config = dict(
    num_hidden_layers=22,
    parallel_block=False,
    schedule='wsd',
)
MLP neurons of a small language model. Each row is named by its layer, matrix (down: output weights) and neuron, and shows model dimensions 96-223. Each number is 128 + 32 x the weight over its row's rms, rounded and kept within 0 to 255. Numbers have three digits each.
After each neuron's rows, "fires before" lists the tokens most often just after its 100 highest values on Wikipedia text that the model never trained on.

L7.down718:150197055143113076114157109120126098115166129169093103140102138095133104118125173156117098141113130172106158118051102096161087077129161124085158148137148221158077108137170103226169150149161144119118138190113154100126167098117135094141116155133119113115153139113127126035071150144134107113088117104142119141160082093131115134176106124091068137153148138094131077187131129089110105126086
fires before: "\n", " "

L13.down560:110123131130144092112159111153192145165150109107107161166084170071173148113152121152114123075168126159109088112130126103101146094152106147148162133135117120116109168183116124148189164155180125066117111147103083073121130135109099081172137114188124157097100104137111150139140198149135098123159181098083141094106116146104134134109080176106190109114171130159135181117202190084122096054129
fires before: "0", "1", "3", "2", "4"

L11.down500:150090139068176143128096096132126150145118099147117114138155116105118183183133175092122104132185142101147175165159165118146138136153138079112176120170127118125078165167105101182101115142158162143101141161098075137105110156104154085154086056122103066160167123162167136163122114107175116124216134138074128145067155125155090118173135179146128149101097121076160134164190121061111130138099
fires before: "2", "1", "9", "8", " "

L8.down982:112082110094132130124163136119142109122109156141098123156163152070135133117041156111109141171091162115091152131135126177104124185099129136149122166141161115134177159125081115093087128135168167099175105056184132138096132175138169116156127136123127109087111062062112141141111091124122106097142105077129133160139150134089151104158189123162115154078166149139143147189120102101117182157193
fires before: "=", "===", "==", "|"

L6.down1022:126134125182118073083107149110152132144127152158153157122114141161120103203176086120143075131060086110103171111127117131106143114132154164141095145101102068177126159153081138187117127139173104085167087141139094128091167191122140089140149078126187104125162110098172134182071175140124122134119124154117106137107086116064109175184079110206107120109103130081145136161162153086097131135146
fires before: ":", " /"

L13.down648:089130105118098103113079134087126076150117116155103105149056112117097157177172042121124155117149117165154062076096108153124128129126123132219201152126130165089129158089073105106099126101123174121113125165151173122046118080133136070112082124145103151135208031120187135116106094117150134148160099152127163101189110149131135125116111161104158167148139143148056122122127144174138131080081
fires before: "9", "1", "0", "8", "6"

L8.down533:131088129128146124111146130154102128119113152070079170175179147149095199140173131071085115080172141064049189168132123085108096169111111169173146099084165167159132106082140140169114117089123121134048181096154175095156143177133149149120125134160145170096161066114106135100146149100148149160173144113114151128117179110144152133088094084115108169018142172122101125035135126197136109183153
fires before: "\n", " "

L11.down568:107081112116127107150092163120122172106096137119150109064119083162104132168096112130158100144162121133138176088135118145166185153123165110129128137129090089106149126117077156102142195109127141134069173214150123167103158143160214119106168112134144117108111137134067185101160172164152071087146089175151215116159118131130064147120102148150124102140120091139170081133096138106104119165123
fires before: " |", "%", " ", " (+"

L9.down720:148151126110109085128136178116116185179168174172092139138134087133107138101149104125117184150172151146132031106120028148179110120096125110135110133148199110112149149153131143139117110167120140110131152145134153135174086058109113162087125110127086150098049085141156122168159141153178117170083128119138120154173081149113061064142144144118121131150099128117107101198127168119134126147136
fires before: "\n", " "

L8.down179:188087130139141165134094155099096153084135107119187108070087096110175082141108127115088133162128134107053167119101156105165170124131116109090148146127144111165156110098137145122173110107163144152081124140133180102115137123155125141169117138162109135142090126132134154189128080144202123056102213181154153177138139115115170136093150125070161113074112147144119129131112104144145186143089
fires before: " "

L15.down277:125115142151140182134133200120194113144127198189163084141089100128169163133171191108118192122140144125118177100139136085171130122111138166161114123194174131131094143144114190134134110135159142127122118129109171137138084112191183114118126058161092094082055133106079143135155106123138127131150144148090151082102168130152198140158079155148108166132062126159129148127108168146136154093075
fires before: " |", " (", " ", " as", " –"

L14.down376:105144176090101150088122112179123182150129104145080170115111147140132128110101152183140156093131093124102166207113203102190122068109098149123139109096136167165080107082131131121124120107156053159093132199160143159130118148072126103137157188112162125170148138127191139119129107132134111103175139157119059109151122102098112117103110144085127169058162116184156142108085105098106092147153
fires before: "\n"

L8.down342:142125169168149050191119122140186092145119120182140100104044121131095094123146114127102085136126141136135164096123128147127063102167175142139195133124157178155162123167105155113136069167129128161123142140072110121111100140180119121098132126130130077127151122098114144144148079141158084115119133158111123164129153175230140184132142102134083167074101096105088109137154127081189104101129
fires before: " ", " (", ":"

L9.down929:134133160104071127190135157190156176102144109095132101136125120136045170102122087151187090081107097121106138138147092122092130052135154100067082109112127129099135130141137161136129146162101114109115129181113174127152163061109142104161127130117185154133155118114108112161150102121156183067123170148119063108114097152126119170117138105137144131150164166145065097121122163132157110111056
fires before: "1", "0", "2", "9", "-", ")"

L6.down116:205136166141135063094072131084166134132084118135156150112111112149173124086086133098156178159090122122112155137094058094106099125088116115126149169124117098171175180121163124144097154122129122174133196107104109079109099081122159101152088160121119096137129160099143101103168096079145189100101098126176108120059140080135133115062178104098150117143128132071104078103105166146145146135116
fires before: " |", "0", " States", "/"

L9.down757:171168118112159104059069124128134109155112123140162120161105183149096103162113149156163102132142104117125075093122162185077126154135120117149064129103106111121077125117099159127142090163116093159119147105132119091144171158144160098110125110104194151155161062143148129054168073161134168111144147159129188155061102151109133125182045113150117120135126085132120143178106084181114101095127
fires before: " |", "°", "\n", "2", "0", ")"

L9.down126:087104105177136079077108126097080144113142163097090103125107150154179170157076185193106105110170113100081079115139178132116132114152151173116113098177127077178148133134095096135113114145167164126140086137195109100139116136155133099083059086141142109164171157193139134116134147134068090186067148170157079100137167134144126141157168101132122077136148114133125071162134126117142151113170
fires before: "\n", ":"

L8.down867:192142100135159130112064040132130156099124096098142096088134117169170109181141173137205154123151116027109144067087177137125110144140138078149149115163140156118106111091159136100143219145129104158115082179137152133103099081161174105151077079127151057088101142104116120193136108110123052188092232124123148091110137136119118106133093143132163142132126141132097134111156155117161078130181
fires before: " ", " |", " –", ";", "0", " —"

L11.down34:150111126065101079136110137133112117123175100081167179176084139104134103146159126086145052056119137106127090080117075177077144071189113123116134124091136082128084111159084139151165135141086100145108182140082050071091137157165079114107169090103205119141115112141066142110039160115105095098158160097134169136090165111075134133163121101082128122125138110159110121112164093208122115121146
fires before: "1", "0", "2", "9", "8"

L7.down678:159091076102182081162129089162109131123155146106170149118143140148105151135112157131202055092131201133080112091082133164161109111129134129107179110196121129149129148091182104163171123117077145153124103234137105097155036119091071181129084090129174123178116119125145167114143125119143093162110169134114161169153088105138117091183110166139090128102125141138114160162141162139099157133073
fires before: "|", " |", "\n", "|---|---|---|"

L11.down445:137183148154120101103125089127101142151160096172085083107131139114114142084141081103170071124178085163129069085154120106148151126127118055096142159180124141065119124065106141090134111109135168143099128150129118073158173149182079108157099165127132131074081083143110136133096183136169147151101149174122140119071140141121137126154115112255126089112139119126179092154112175095099107119132
fires before: "1", " (", "2"

L13.down616:070109130147115156122135131123148211146157136140127144177146125172084145142129151165128176088160122155167124114086137113133089093122152087092123160119125157127118113065125077122173145094042138151129077116134118158100121101136137095101129073215151111066180103095144135143128138117119185124163073088081103106138156128080126102124092097074149168175178140146088140118146118123139150143105
fires before: ":", "9", "7", "8", "0", "4"

L6.down743:156114149161069089106109160095137105100125104174139103158043117167134110154167173147143071093177126134061114039172165163112093127103152154146175125170136083154111161140066116090138141183135146091126110126131061090185185114169128113124098156175151086081096074108114084164171142150159114139140110184161132133126169115124178117151129133153156088161109078127105094128151130119133083107153
fires before: "\n", "s"

L6.down182:130079164084084152157150092104128134112119129106168129173115140147124089165129114129087156124127121124142117142171092131055069146147143090079135129147118164132188132175153163120136096156099089042121130093122177163110196062135110152125156111159111158141077134165105162102093180126110103118106123143150127131115164173090130066152149131140136152164110156087077083155120141106153110149126
fires before: "\n"

L6.down102:146119124079154117123148063144071141143137122149143131134114178143143130136139115156133122150111172174138166132133149150134083142140036154117129128107136142143140133105122091139113111123092091135127136142124134129032099093084106145129134110095179150142109126142128138154119085090117077243146104146192129112150115108141127122124120087118137167118113173106142098141159174101143110124102
fires before: "\n", "-", " as", "|"

L11.down232:086113133174172121150103149195111185115128145078133173161113142154105116108100108147079136083114153116096078075148049165069107132173142131120156138095109132116139138119122099128125114159144134077141204137169110191081171095116120150106132158162097146172101133136140173120153147155164108124109107100121147115155134062109144132128153111116131104121088117181123173177092124138132163168153
fires before: "\n", " He", " It", " The", " On", " In"

L11.down378:098163131112118106121160142144082148144166057127151155178103158167104085170166147142114119102137122150147109136138151093161135087126129121142089097112133102138126159101141118135144078154132139141126130126123133084168149111120098144159118134162139132176117156203134029181092095144146105146172104081158141119120120053133091084175108095101114143086138152103084098141147165150127123165148
fires before: "\n", " "

L6.down820:114113144091078166158120113082127170113159137137138169059129133129072189148145133076125131126098146122117123082088112133176157147103115115155166119071184118141176160110110129123132183103140156068133194141132166126109170149058127097077094111120065145065141136076127162155112107150129171108100189109146158137113091153119105151127145132146113165178132076128098142050115106131128158094110
fires before: " ", " of"

L15.down313:172147162099123146084159130132166154109130163143147052148086130149120153101068202136149135097163153123179125135138115101137196141113112064157096129143141156142076169179179109167111133119102146086163145131107158099112117113134104086098132137165134140151164170102108132116117178075079131124175122126171116154118127129150107121070037181063152150147138145122150075118165164165166153059125
fires before: "0", "9", " ", "8"

L15.down766:096171141076174111133074089113178151126134110060066166139086092137132088076147155149083183136116139144067095160154068165137133116156135123136131127161155133127112108166122124112104081114163073066126141060191122192102137114114133210128150154125073158116165187090103161183081133159155140106159143132164095177111091115155069114125111166115158096126117100100146133131142121164119155099121
fires before: "1", "2", "s"

L8.down213:158173102098095185130128106163132146098123167125081119151134166067129160096137124104204128098121071145131131129163142101135140134154090121105098094102120037135099090132072159117144177120138182105171116127140128064185157144164128112156047134143107113136154102162055103177105096156096153079121127118105141151113140091144126077104151129127122175115137172139184135170159041116163200117084
fires before: " ", "\n", "N", " Ar"

L8.down385:180151111149185086126120105113143093116143163114116144129113133180156176075094163106134120127125083127174209092097195071091128125119115084124115128089120068113142132110130157113173130155092128169108130130088150174167174137133149059071149072165123160170137127140132101174180149154101162164049140139115116176128134113109129147076135103165088098119099078148140097094086143123151129136133
fires before: "\n", "American"

L14.down846:113114139162128099143119090108117070068129097098136136145138089207145093114159101145048086097150140123152119139144081122130159162173097126114114049145105154069108163139171120133121141148133136147101124172119157106213134175145155074116087105119166137139127199105157113161155177158110152152134114169155156179106091112118091071127167099191115172102081075143097139131158103130102106156104
fires before: "\n", "---|---|---|---|", " career", " the", "=="

L11.down1002:065166132073129113106120207115064106112096124096136123151143091176112119163151144149132165132123111141099133060160091104121110129081141156135138139096221160152158146150065109100135122109149111091156110103141157137116146162110105119097167169057135150137113122104130161144151133152158155114146109077144065095140120032167129112166104155143137140140090122056132128119146155116188124177124
fires before: "0", "1", "9", "2", "8", "3"

L11.down919:134093089102189106128161091121140123098050115088141102102166107083151168124146143124160144100176052111121136157092160144161095133074162087136102104169035184110181124107145090149091108127157123144153141166120115092093109111091114105134101123156066148120110149161103122094166087122178175120094155187165142098154130075138158200153117095191095128161175152133149135140114146143149126140126
fires before: "-", "\n", "|"

L11.down234:109168087117130168188105110131129136110116163081130146131107095158050105137106129142153115103125158113105144128059108090144090127110082114167195116126119158101142132190205155124171160136183105101127112139148148042124148155170125121113103081132147150073167109151146162078082129160176138162105169103086173137080081118112085106071107170134109073130157145119164137149114162182119125079149
fires before: " ", "1", " −", "3", " |"

L7.down1018:089156119109166078091095056090147120168114144133132135104131136063159087100173131124149165100144109135103193164141094121124075117152134095063079187141131155085161147151135113159184124121130128163116169109176136132169143108156144104092169096168104159032083178134118114120096116131140170109107176101103112126144138134136092191109102158163089149104121070105130170149107155197153115166161
fires before: " ", "\n"

L15.down670:139143180137101109137151104163127148119105119094177124110107106139101141053151122119091138124151185141111105128157121138109116171139058104151125109115162146102158135145223121153129110138125135135133146148156107131220123118121149156089130188101149153154109114130115109109106159110116112100165075180185146135057141116142153073147079147153119091096095146146096054143088162103210083074133
fires before: " |", "%", "|", "\n", " "